config = dict(
    n_head=4,
    d_mlp=1344,
    activation='swiglu',
    rope_fraction=1.0,
    init='uniform',
    optimizer='muon',
    lr_mult_o=1.7,
    beta1=0.95,
    warmup_steps=200,
    batch_tokens=131072,
    train_tokens=876700000,
    steps=6689,
    dataset='wikipedia_en',
)
MLP neurons of a small language model. Each row is named by its layer, matrix (down: output weights) and neuron, and shows model dimensions 357-484. Each number is 500 + 50 x the weight over its row's rms, rounded and kept within 0 to 999. Numbers have three digits each. A neuron's up and down rows have the sign that makes its largest values positive.
A block is one neuron, or neurons of one layer that tend to fire together. After each block is what it responds to, as a language model described it from the Wikipedia text at the highest values.

L3.down83:526518476472472491583485507631452400528477452542504496421546533577474412493438455507581478456496530488461488501536510482445489447442477489537514439519503448472545464520416551487472459461445531512499515458608582531480415469531489453445515466540559530575482493505493498500552533479562530503500519433605518466555463537463464553459491557445521452491502504499497607531558437559535426500520
L3.down344:449454524494410498426583537540458533471518482599576407552435465540459465539505516539443466644504453552443474561547471484485535577415454518464558505543443369570529426569466489467534525450519501501473466478442597484536502498530444458489539498424524453444452585526552432505417604474565584503450496492517475475600508509472457425497493558463451441494469454478467524570434567497509516490451
L3.down500:490533469460412570557570486549517539575509479522473454506577479624545450477421481483447458415448564406521457531453416480455516473372457649426473523522467446452521477544450530431376507474543494513480479496511499462531578562462516506485529492473492466568469387598458516542486501543449492587520554518496484502527529451441443446493502481538555560484585501491548505565518479479480517547497
L3.down546:464436494490446588504625479516458483463581509526483363423483491502493508468513450496520565553533477464425424531483451463491500466551481550502556469489523470480499463538569577468468438411542472473544528443539530491449531526572439491510589535530465490556476485524540523472595495477509456461433607572520497511564538515446416520462526481486564448517526490492490530570576445448541477439522
Description: Closing equals-sign markers and the line break ending Wikipedia titles and section headings, e.g. "= Fincastle, Kentucky =", "== History ==", "===Havana===".

L5.down0:330560573461474558445444484556513541565539452533446550538507567415517489558410542444528493509451513471464499552498516520534483537492346580590477488573382535477538511645503530524542527421463491476488402504518434457489596496513448489481528580444446558402540444539403530494458549589477363474504541492462490480452492462495584489573468514553526553512439574514524493540526522544542510531482
L5.down41:524478542517529475487514525407531588460519559468541499402509458508533564604528502549448460469436558475502492446488582479543523522535496508538461487512442402533501494471460574398515447495466507421511515485462461499480497490495428536454466542521501535549395477570483476491477542488466448476580480428471601539528583446556377504550594615430439524501435537495483440565563497534600417523382
L5.down53:471493533474513540500620334461473545523485498477502450537555522440538511406553406503441496446458486500413533559459589556445378427553469439584463438456510408524488578525522576508517468507428541477475499479449463536478447471482451546473417496455540493446488542451587573523594645460469484552606554543543362517498502475489533466489524515439604505527622562442431485487400549497467514480559
L5.down74:503555393480467529484518534490490446508586450515481449505414503543567532518416480398511573481457485556475490406553604563548565527504481527452452499475549453439441463489458498486424537430475527453522539510586526404521487512500507513460490454442512523428505479568492486523455515424408569515504456532471435442436580509523380547530491454486591531531531489491476489408532451520479575462406
L5.down197:417520472452528448502579464532444493502510526554513547475441526477470455531522430574518499457510543545455452499508467546430475485448581459495502478471504422553441497454458534472434547506463544468483444582528470543469556426496447503588494514474568589442434423503459480440539561455534492489454449446481501476467555548473455500519500456602443527551419527446474378563483452449556524505460
L5.down344:558572486529464612552485485487525518479537469483573452481459520453479518519519436496483573483389491505551486495431523472478519378472484581435575531587505515492458503495505509527413422423464545487536509464458492460511528537381543435526550516481555426464477437468473493496454533426544524517558618473494487526498494450533533508464504528558454596493470544531598533558450497529573491502559
L5.down397:444478556524496576559528500497414485617525547478450498527502476613489503505539487455459529497482552603478459523510559535489536361505545528476554565500488495552545404538495439553500543452407550616516407470427468418567543440465441487519507523386428504588480515425437475506455660489565578586533479459535483438545511507477495506502492487526485583470574502568416493480609497510495390465436
L5.down427:547514572489543615420520633481452495461515422468504504451424535511504453558416526498454515555445508509534485492566537577513499499531479474499441586489465475566522554523512537489477492411484527523460457447535437397444462528496481502481440470559573550468451584521459463536466516459431516450486497544500521506490537418485491515485447444534512477592544446462416501470490521571561425494438
L5.down558:532534532508473484586552454578571531513481449417666480448560455509510480513465573443532480441491430504498506487409563483420516494510485421476499524410457448597502518447455476462497352515482549507493524471567506503528482545582535502504544438514517565454410470567486475512544500461507499495447546499509413628444531435486461505521473471458483497513423506474484408452453524533522497459504
L5.down753:541486456487439567531425495605531549518546508407390463418580355517505462579512473590505470471456456543454482501547494427536577519583545379484383567488560546627422470519505469567472480509491508547475485568533456521524530594544512463543487500515449566553522451506514542514406517482523607574569429526525454456541468512526515502476579436545498428586532500476586551486495461525543500436524
L5.down789:467520513411428528453525567537463466508535552466534592600554488471520465538504437554509525599459457487507445553534532423503482469496580487471480549521605435436475411517551549563573512525420539495562542518423515504494445514508527494579472435452492655463536474458481568446439556482501544426471517473476529580479517450502481500454504508532536454512506520493465445541487547436451485475454
L5.down823:529457504531488452524510540489520506586418477413577585443404608474492505546520547532478554471522507496559556510515535447527555482444579525467570456443536499477580513448521550499550522537534540540554503548494478464482544447592508560470519490548549512485508546535504429454455574547523629499520439486484554483456510450557500454485381407547488511453458441430518468513538462490655531482485
L5.down884:489472453487544479470450433449476570471500439454520488441575523465517570460476464479580501453530461520482502456524464530476517559484505559416467503511500495471525473385454530400493470600549468485458497563561481477520477509494518509526552444405392545416515485557545477566449468460436481499507467517500522503490475535548588497552505518477491539471463481535516442471489532492453479559457
L5.down892:460520496518499420546513515446479471450522466529506406535527564581505520498559479456514441446482528639505563433481563573394516488598481493563454485487480475519528492572514569586539504429535451513518480386453569506526548537496436530430464406495544502522514509443490466463549524453479500520516506449458510531469423485474506526464483469565496564527447551470462498540536492483404532460513
L5.down1110:438497610485444573376507527506522445568517453554526424456531499462483592499534487425563450541468430505486532414531525521558540421538497513536574497511510497464532531477593574583495613515392455540474450491534507518543549421478429482521475462532579495467501500519482433477447517449533565496433503533553600474430537448504518452492468464565437486566525549507469522460503513523513429495397
L5.down1122:476456530515455466475557524521457453504461470417516491455521557554503469469546576486438429500555491481455479504581480555550501486494509520505457492478516569492516475474497520501574536442529519560466484433509501470485429445539599429518553448532464556514544495600524451493628557510545493520523444510437540476452448493486498461409532406405513521510562447480468411563484531407561452464554
Description: Periods closing long factual sentences in Wikipedia prose, often biographies, sports careers or plot summaries, as in "draft.", "Division.", "respectively.".

L5.down98:542373457458518549527464595541531554484431476571435480452567604402508534504569445507475494479517574497451513548444517591468536410552444525489502500405487504561444467434542519540377425522528550468493487473449439443491581447556568537520504500610476435503508477516454460530525505533479496450389514429439476514458524535453422486433464461430554493503539538520476403500528516427388456440461
L5.down376:513552502463483518513425503508441437333508478403590473484482582499504562370524493425576497503415465522542591467564465537477577468426538566453513487453503404685536579511484511435538520438489478467507432516463505509604576499510495542455525498472484455482493447468518524367505499511559517472545518518535506447492451508504451520542586503534509496528472528511447413485458530455535517466451
L5.down420:479544476540508616515492585541488477480554503531564540551565495530564469444487546444624414584488465543478520598461561560499526483453526518602426576470579539500544528527594443463509366514470592509567521529548471445639437442518547436510506532529535500457546520443527485508498542464575414427448534524451581522468469439516541520503607596550498450429473439485548488522473461526407503546419
L5.down422:467550511596499562459532434441481424542554467520515450476543543487463572508549502512541597501506477534502443547479467518516400447489501508496426504459476568542477500518508470459376519462489497534453546439426426414497463568510535459560483418539521511573443507505428511513565482503453494544466432536592518533542520529546475569530505517469518529525519474500505461556509478443501486416431
L5.down596:517525449517500460531519509514433516535516429490465466508492560526409475557499499437580580562631520511480570531480493526564500431423531510402545491501554495485411468593449564467489411437477547468448428517470556515469439449569465419444457443427489521529538486526476583471540453452635491507579540475496437482560449456481497532447487502476448485488461454464536520477473513531438497420454
L5.down609:580552458477494483482519486496469472437516484459508504405543523439458495490427463445432467432422460477489487541465515527518453498468522529524471477466419500493453401501478457471510474516566423550533551494599437490498494488451588494505529389379565514546532490619460481448515548419556383441496407462472406455418564584464549449589465525509503525432442543407607491439507461539451486495453
L5.down610:453504445503588498452546478533558513431511487613463591465531573484421472522514538471582487428445523499621452445504532491614553569519509426500506495528650575519477480527549561518540455381472476540472498466449518506490444455498518453500560610465509480496537515472517494482482471527570468416433472564512541538482519543568479486538514491502547427500547512529471575454382366519505483510530
L5.down635:492476452528495549339517535458496668466539392504426532498482396569487496503530531455572465475510490521452575552542476550600532448615580565503482503614510536546510571527522447473422527559525479577492619434420477504427626523447570479506491577449445447518378469586510459520472462526521535449492535449510507514588471493481607458470465532417530440477443544551547409550451480483440522428510
L5.down703:411531498498450552498440477518443463581577522519554465469509410544490473518516511520545475525472505476553488464540450507565428573540494574555527491513561499531456450487548628440557554510609465484488500498507529540636527470435507516491483562492512478436417572505452563437498525426424465483465429600489550464484475482590557577521491431413480453536460511491466457517431572447472539554474
L5.down707:588580510619515466522553470530461566571516396501520465529570454595486561508558424553533570520466448425491479531444508487438517492520534520532519527444463455458528489523469530551446533540528411530478513445591491541547440533485520433519460446441484486509521498471533599495402518550552572475541577524511483478591436557452501527502475523487464501471485562415495566509466500496513421537514
L5.down984:525417511506568484504508463534417519533523531476550509417511474449505531508536426494488477541467534567445547527390472485574542476464424526507398448531490557528547520561508567494422463412496510389445572522480605520450513439468481503506429433458560490461500497510572483498499551516473421488436553482506488428447536452491457543452489562544423517556432580558495532569507481531561533439567
L5.down1069:573472399581419512451526347477509488516552530505467520514563593481484545539473476577611502539536497555436497537465433481475461551487523390504513451449418505460580589491485522478473506470412456496511510415512442493473606498518473430495505480522522514540442476460388405502565471443496480559523507671444507487496500561575451500515490491508465451503501542503482584490470485558502486618490
L5.down1083:367555567521491490499621472465475436478506502462535535505496544474532554526537493511486415525578598534496529528486562486475474392542489544551454415522530579570502548505537522466584448465492523471566546545416491531538514456499532559617527518532523452561598508488575564451578472521610519500495452488500435472539564520588531535583557465522429494542496436588435472412536598472497562487572
L5.down1086:434511455485552486547569544500535604487524525456534488512422541529518549496519465523449530563582450530562535535526604514463438607518502448478458485544542544478565520548542496569524599484409477471531513466432485409483489528439510521584557586463493518524559538548540552500567595391488536535508626476498457459522521601463468499429514473576446534425453505458473477567490546426487482609418
L5.down1183:524484489563461590556481395478509564527452459449478443509570532500548444456516502458496504543531473472522582564491477448503484508521514578595535582557578493515470486475580454533588481453538538416473434414511559543541567435549476555457538586559489506560405532498450530427459594505560535534400535506449430491513502421459514537479458545534477465453572395487510466558501532443487533503616
L5.down1282:481513552538540469424462473521430544517536418481490440524529455491538496543523583542483439433446508444436510538522415531594485497540475425386499546512557549485352512470536574463527445565499582494476540497527510478570489488474472435468470538481516539477442438400467511553560457489530367490526452443494455474532469532573510514502434450511486454470489569558543453496498579491578473416513
Description: Prepositions opening a phrase mid-sentence, mostly at and for (at the time, at least, for generations), also word-initial pieces like at(oms), for(gotten).

L3.down159:541416365470444423487543517498470510457506490497420491525560516512487509516553525599484576567478483480514531611557590498486405602524524434500492518505515530471426504551524506471510512494367589470528596455473469500497502552497450464459573482498440491510529475481496568500530520453513517498511486477446490513414435532486570491514506459603491510598512502373432574469521512424462513506499
L3.down249:453477488568453497634513491406569579540489440461477525514450513484560535458553450586480447443439587507516433486520477519479455463500532571484427445521458533556585469477496437485482455455451499499512552427434477484375529476523469470534529515611570564513452457594503535455558486560514461500479439439528486451538504499428417562512448481500630477491481459532595446463451495502538578482494
L3.down768:379550555607513513396515505472515556547380494484551445561479522546483509461390490524444540400510595482449489538440532458507483455522474466487593449517509512455555495530482507445526528499568477536452586413517442490458521502529501505461544518507454480497553439690528524453534607513525574504463423452454520543498520459459541576379398435540480447504541504508421518476435449377537563515532
L3.down819:464430533486461486418459511538478539452492409425538448625431533498537392476433497498548579492556537478570418458498468579484492514522477527501471539533533552493543527520608557401491502478468624506486601424475380423489517450465542522555449514531471450479515524526575472497500529487491483507556515456475554581411469513506536537491526465475486475566625460452461601516526456516532521549545
Description: Tokens that break the expected continuation: commas opening an aside (became, like...; similar to, but...), compound hyphens (after-school, off-peak), mid-word splits.

L3.down236:519519571553480515458472503544562462542393575556507542491396583546532535467518515516483524480450467457442519530423517502436554502526437539517414473597456455455628484464543504514388412489477485444425550561560486535472587521544526521587551462493510543501490557393570579477494519518498453540469509502467562448544545450462461485463512504498471509457583478470606440454520433532475490569568
L3.down846:532503520416452493613515519368505499524376486544490411483403526535412488509490477531481483449493469421555600482345522427342602488461534492551575525453520551467591491480419464486397508453431481503587476541511410502483523427450507470546506406572534523477539535496501471603503532514514533499498430485504478447496500446566510527596499501512598541433494494536590496477459380534467443485529
L3.down937:534559518548451454490449503506475472506512523437484471505648493479530516518560436516519484548509584521448494462432468478550490612471384604512537482545518517507474499526516456489509496498570470499527535522557450481504512599555376563453579526585476524426542473437510447556557363458544509546510538503564532479516564547487509474461514430529429506463430470559394545441611470521511477472489
L3.down975:379551444456511503439569538547451407481482469577528475497441488495563488465506565568455470514511459479487506550479527447503448538535404496507438446473505520410495460525471484503524467552500485497530512435415445470471550542551481442561427483584561452499534488472463486416492459509430559454460444414494504553529533551496507525458483465590464542399543501535543537500487562521550529487489
Description: Day numbers and the comma after them in full dates, such as May 18, or August 6, and day-first month names like 5 November; weakly also count words like two and five.

L5.down22:511574545460558525559452513508548494390460539412427492483522487556481569571422550509439438468532412579516459464492456450556553562519493581481436546519558393459475470534465529494518499499531529473516512534541521463512483467484448470490477490511443557557425442517496501441507495473552497524515482553462399506465557494474488500589518483514443542577456484650509461478514480455636488509625
L5.down63:522461512494442512525439449443605500449487443490511591538418460484497489435429514548560436383538499490472474480488484533549586490504541414552356449481485565511459592577585477415486485525428505599559636515504533494593420501479575476484509479525556517527504500510522410492474519435547502576543432508533538470470401515462530504517451456476538509485451516530432522556480648656527509548496
L5.down125:568459508428533501473568451592466440527546410536497510412462485568557511563416505461549500502456589377534477541529532555527493567494575440526451322537523451470454536496487431542522539437557537443531539454553526499542392539406499447480515503472428461536516488552516561433521482488452448521469518504451485556504596500440586567483466468481512554495530428571575586565659433434476394483484
L5.down250:538560571457484562532498531554515563442537496492525508527448510520507551478454414430518527526591541497493541515458476554484505484521509510512510569499503482486453509535500532383454516532617504466501522455575535518449484491463507515493507525457502508544522535476348600488558528525505455443469480449449480536590425513462468473482544429503599560476524540583482448510474507432457496528530
L5.down313:584518449461511511542512558478407410437600528490529506545510602465476506489577543469440470509515505598494505493454477521427497524497445535488485483436469521508571520543406496405486491566419439507528407464502508392518384576526520500503517528538423491509399497581478534499476454556420564468510530431500414478435390510559541559473484517432451510514466480447461516513571531503528466580494
L5.down333:472452401587457514526501487338602492491493523552584554446461519544539543460528481500518520586481586474527543484495443523501598521564527564498531513481510462512563475557524479452431524525488497552445414547552466407472452504445530410481492506463475532508471573519564530473507564429459498543521556487519546488486554486473515499462495545431598526469492469554599593515500353588480465446454
L5.down455:514482505537498498532482412457464534443366352517474576543446485449514510516429556569514423528443546511564566563466560502459543406548468486568593398449560551541457411530480471433557508489492549465480451529441497505507446513539459522489472505437581560475479542560507516500470593543533519486460488539426519521505495517551462519433435406541482449472491568442535514538506547450496516380418
L5.down573:576470450554430420548530554508564516458537466550422494396461496472501497508515505578438579533538473505504447543470546479481619484498449487457525506449517597475570504508455544506507564447553488522501495530508444426492533503449495476566576493514518521496480476448534457439458389489486430435455571498514428573573518539519501494490564550452558599380458411524531531457510554490456489404459
L5.down642:498483507537462474524489460583478501566533498529478539498506475513400459508500388487498433496493528505551450473609520440481503532515489474463584473560492526488419448568420540544506413496410511491529571577454462435552478410504578558522533496463577476409484530431537580494499554559510421529411509456506419499488485564511506524545567472543434483554451489482549475562515549629525477532382
L5.down664:480463440442510463567588475510495561427470453555500487483574497494385440506547442565416510518479483547457480522554495430456493560572434484458392545508543464503516453439515617582514522421489457421486504538523582460477566529579582538526581514514563535474511516478566555528461544484503497434449484490491462592522430415500485420487546463522529568490551367393448405534510565629595450566587
L5.down761:473487570455500496525473469521533456480460527554535578524548546448527539548527567552440466485508468405460497467529485533587567499546386566516491517446610418500566516556535576570529498472554410479570490556487489460493548452539585511466556587529415528576496465462642417516521569562388540535581512537464498440459499509475579496535536503451475503445544460580554555549493447450538556483431
L5.down898:502430551568592528534436560521413473480548413539578536463474578450430522520543550452469499531525464512502502538462441556504466496516460519469592471490518495458508488587526454456558552495534482465468449453456558624454514485457442469440495482529540511520516452441492530526478481521448471453379446487469506478483464483480530507560537530512568517547378507513516462488585478462576459468692
L5.down950:552482535485466538489534543479412440487516548459594574498492507478496491604415442524526442479545459558521531507489529516514506545571479470521574515512421485529479504586451494461412567452534571498519433525446513559505515494595446479607473604413427397554585575522472445428444610552477475537467597488502492496481463530458557440515569446491580470462445521452441534427557547527545508525514
L5.down1160:478405437493565545528423533478475484427431571571508497535558473568525455483487472427442563471599449490504562522439507499540501608535560397473505453486559460455541468546532495607416535469390460507448577522588606392502499507537504494522478498545499487524508561465630397478468532471454562470547551568366569552454486488510576556429444556483537487428535581558502540472507448334528480509561
L5.down1222:543566452471536443492568497511475475461513529473402429428513514519465555460488372493439489446488586438484542597481510529508489543553438450453486457460450527572506461624598583400559513520476528471522393466455492486430439531542475464504575541466563568538480414519511622500489513495535555503463530485523429508543504501531487509504473468466450510594525447487475502444476512493482595568522
L5.down1281:468470460549552463510454484525478501429424429544584487518568400469474497504480654482443508566549320536460533453428504486544444566481526595494479447534572426512498520501587484464498572480474504446508528447497492467469520494463489415442540515572447580524487547525492514501453477503488457542537536462617593597481508527541575501492407380514452489498449529470539495462486475523501565490428
Description: The indefinite article a/an right after a preposition or verb, opening a quantity or span phrase (for a decade, in a month), plus day numbers after month names.

L2.down799:581555580505403569522432479529500546536501441514480554602528544591417525636590487571583429534637457609474423539480436561449507517590494505589496570454487524482447505506449439401494500471464486496489481501451502474501541491498416534495437439506397425542555492482475497373595499424603543480484519494463510519517623523490473531437500483463450436460559459464423595546477431489580535419495
Description: Number one, digit 1 and articles a/A introducing a single item (anyone, one occasion, 1 in tables), plus biography words like children, death.

L2.down873:455583467545525452350452552485555436450484428462416505517524552538497474471577525492523459474584566491471500475466493488432619454542404480494519578461568587541492521512550553438464478476507590497535587441452487408506501454471523570494520497449483448460460476518461430589543485427539458496541527432550549491580450466586492520428507513428492454455481619475446539443513453352444445494470
Description: The prepositions on, in and at, often opening a date or place phrase (on 2 August, at Oakland, on loan), plus identical word pieces inside words and names (atoms, Sins Invalid, Juiz de Fora).

L5.down97:500527508505446552427614527489522569529512506460517458522547449612585483445458445454558368486516450476403505509454528523532427532541490465545502463527457459414408455479522466432474587521529503426482440437508534534563452457557507428536434524522477527486581546505511527528552570515485533505601479500557574532547421585431562492509494534498404515539553582513444566510547432443497480570526
L5.down100:470416473502456676452397470513446550470522475489510473450521551483468454460444513440503453570486544511461598525511498573492543542397550566501485505445499484495567460452510542453437505452423509463531513545490549565586527588449458364520422526512576564394426589427566542492442478522538408473429452551592484482493506478475432520512544500530530515397479539499447460541519482539535482462361
L5.down189:440404538550493508463502447501509582491531467510572550527500517583533432465454514523483525535487548536533476401508513351521496433514560555611489545593545526508484445526442469449416456511430423387471495516540478531488531502427533474539470514515488437531511516513484504458521538534548461490556546480505483509509602520651409473406546590492460531536471445460485418561495479458483448505523
L5.down292:511514479573464442484563501469482552483565535635540464402553508516534449476455533501503455573474540525383475474513547473528492576519478523406483489465506469517545511570482453539502397499460544502534542445511454451434530472537621524528498505585496435392417543528444623544547401472534609463545518482523477493509498528605448505563462500435582444525419419448458542563422503439505501501533
L5.down314:547494534465476480475537476511415477530426441488425404502500487457455481464482413521463520443538538475476547449500568530523382508513479539452490415454572441504569426545569588582538533443425547556402530533544491461418541441550563619510528642496509449494511503471501493416506480509453452466451496554491580386571602524569530572405445536471439490468461529471529468529418585504479463549548
L5.down335:408466593563471564600534522496388509614433402481539435482498517421560486493458461494481400516562406505502491541462438518482503498439434552426590477503565426465456470501422490456431540515446493406475499492546506468523443549532527480519541558462442610506453472437471399397501531496442470462558485554511543497528550482529496438372544499506446443542498509533441533376445445451523453576453
L5.down366:486482500461570551512493511471409408522437505502405426459481568505534483435499509580530561522530531522501422512523543501552483517559460447539510475567429512614473496592557427439472470487413481526451608564479524576442499558497559497519508451475493543528586520485562552481559496563500526478587552486522469483545569485538455501487542503542429537466509514505476467449609509479386540525482
L5.down393:446505543472549475450528644466517512461380460495559521500453510560592427507483545452497511525450487483473552528523522552442436483528493627483433545436596424506487540547518510469481482458496523534537529578507502515520463527396496525493585493495437529432551579586510467517478555454441542530534497566521501464481527520624501538517475480570440518434519481471465514563504495501478487523536
L5.down410:522535520491552517526439519479480504525467427543495516579567502543537483483420519487468439463534651577553485501529577511511563513450516530465394463475488490509489458467481513517506480420578437497502455487421603537546449536523537529539484504536549462530533481546369459522464485559474466553486449439547569489614435452654538512525502527456424489413444503596493438578633461501522554467498
L5.down543:502467444573522576528524444542490465460487533483432448537541468418493504438548466557515501395533558575541457521597546497440528428470446506588444516510552391598519527458493442505439513517516435385522482530486497496456502436469498467569538369527556481455491433486501515465460535498466473542500438580564480546571501542536495512494516485483524540479478516456576501502493464446504478461466
L5.down640:492400485524478527490471464516496577477483506453624461442447472477471621428512443432509516466464505445406460531488473528570451569493491514429498425569508479451474450480527546487429481587460509538441516470577516434520451488433427439469573446545639533455554452561484549436415526383419504488571517501540438505491424433474565461520523482533551569464466599436401510559553501431445512411514
L5.down1009:485475500455497585464462526608482459481509529446607391426502560517462382482496488443488424516533561446482478558502515522492491539473503532435465517502525550403463405482459486461466486476530560415519463438524542511505560516428421379466398508473480487472564563508524540552495505543525366459479530479470450579436522447476439540494407524487491537507533580406513439472447541620550451523521
L5.down1016:530670539486514501562593555482425487533470496508579516499465518459570547635471441569504486555477484423548405531518541487522427482339538418540516428467421480482543387439489565541568594485473498411531575473470509513517442479515499537552482480405449477544532501471560510590597512446619436490519473525525456547455498434483461519395487474431501410497508505381643505510521522526445565501466
L5.down1060:601531505577496476568602494522453583538419359546504469442433518442555474507471512562523524525506478452510544479536423501514482496421491465374487485531504427586459589518542529544435577514462450557470521443447481492395529507452474487430494475520465542531490404480579579480489432412520590469488481449476456547543492503526471456503609484458609496495468533517507514518509576466507605586503
L5.down1248:498484453442405503458536465527535552681408453556514536517500541449419497516560532582430508561498526505531437549428549498486577533534502578419458457569456503416478432502518562530571461539468582473533446482543456559430510503583572420497517490445466490392523466449542577575452559554531535395541478445543494503520590525504605455509431529536502488523491480464556508400423418477455435449455
L5.down1276:473428557498494597577523454521416444435571494484535609476400495583470559480474466498443574495561522526480440470475493532394461517564480534457478466541524543510536547492563481446492499489437556433411486555496497514405484509447397529508538480414496460354558394443499481482490571512472599408470550585454558550516489501469489588479558418438572565605543447399427557522512448465480452522385
Description: Line breaks ending a Wikipedia article's title line (= Name =) or short description, also after captions and before section headings.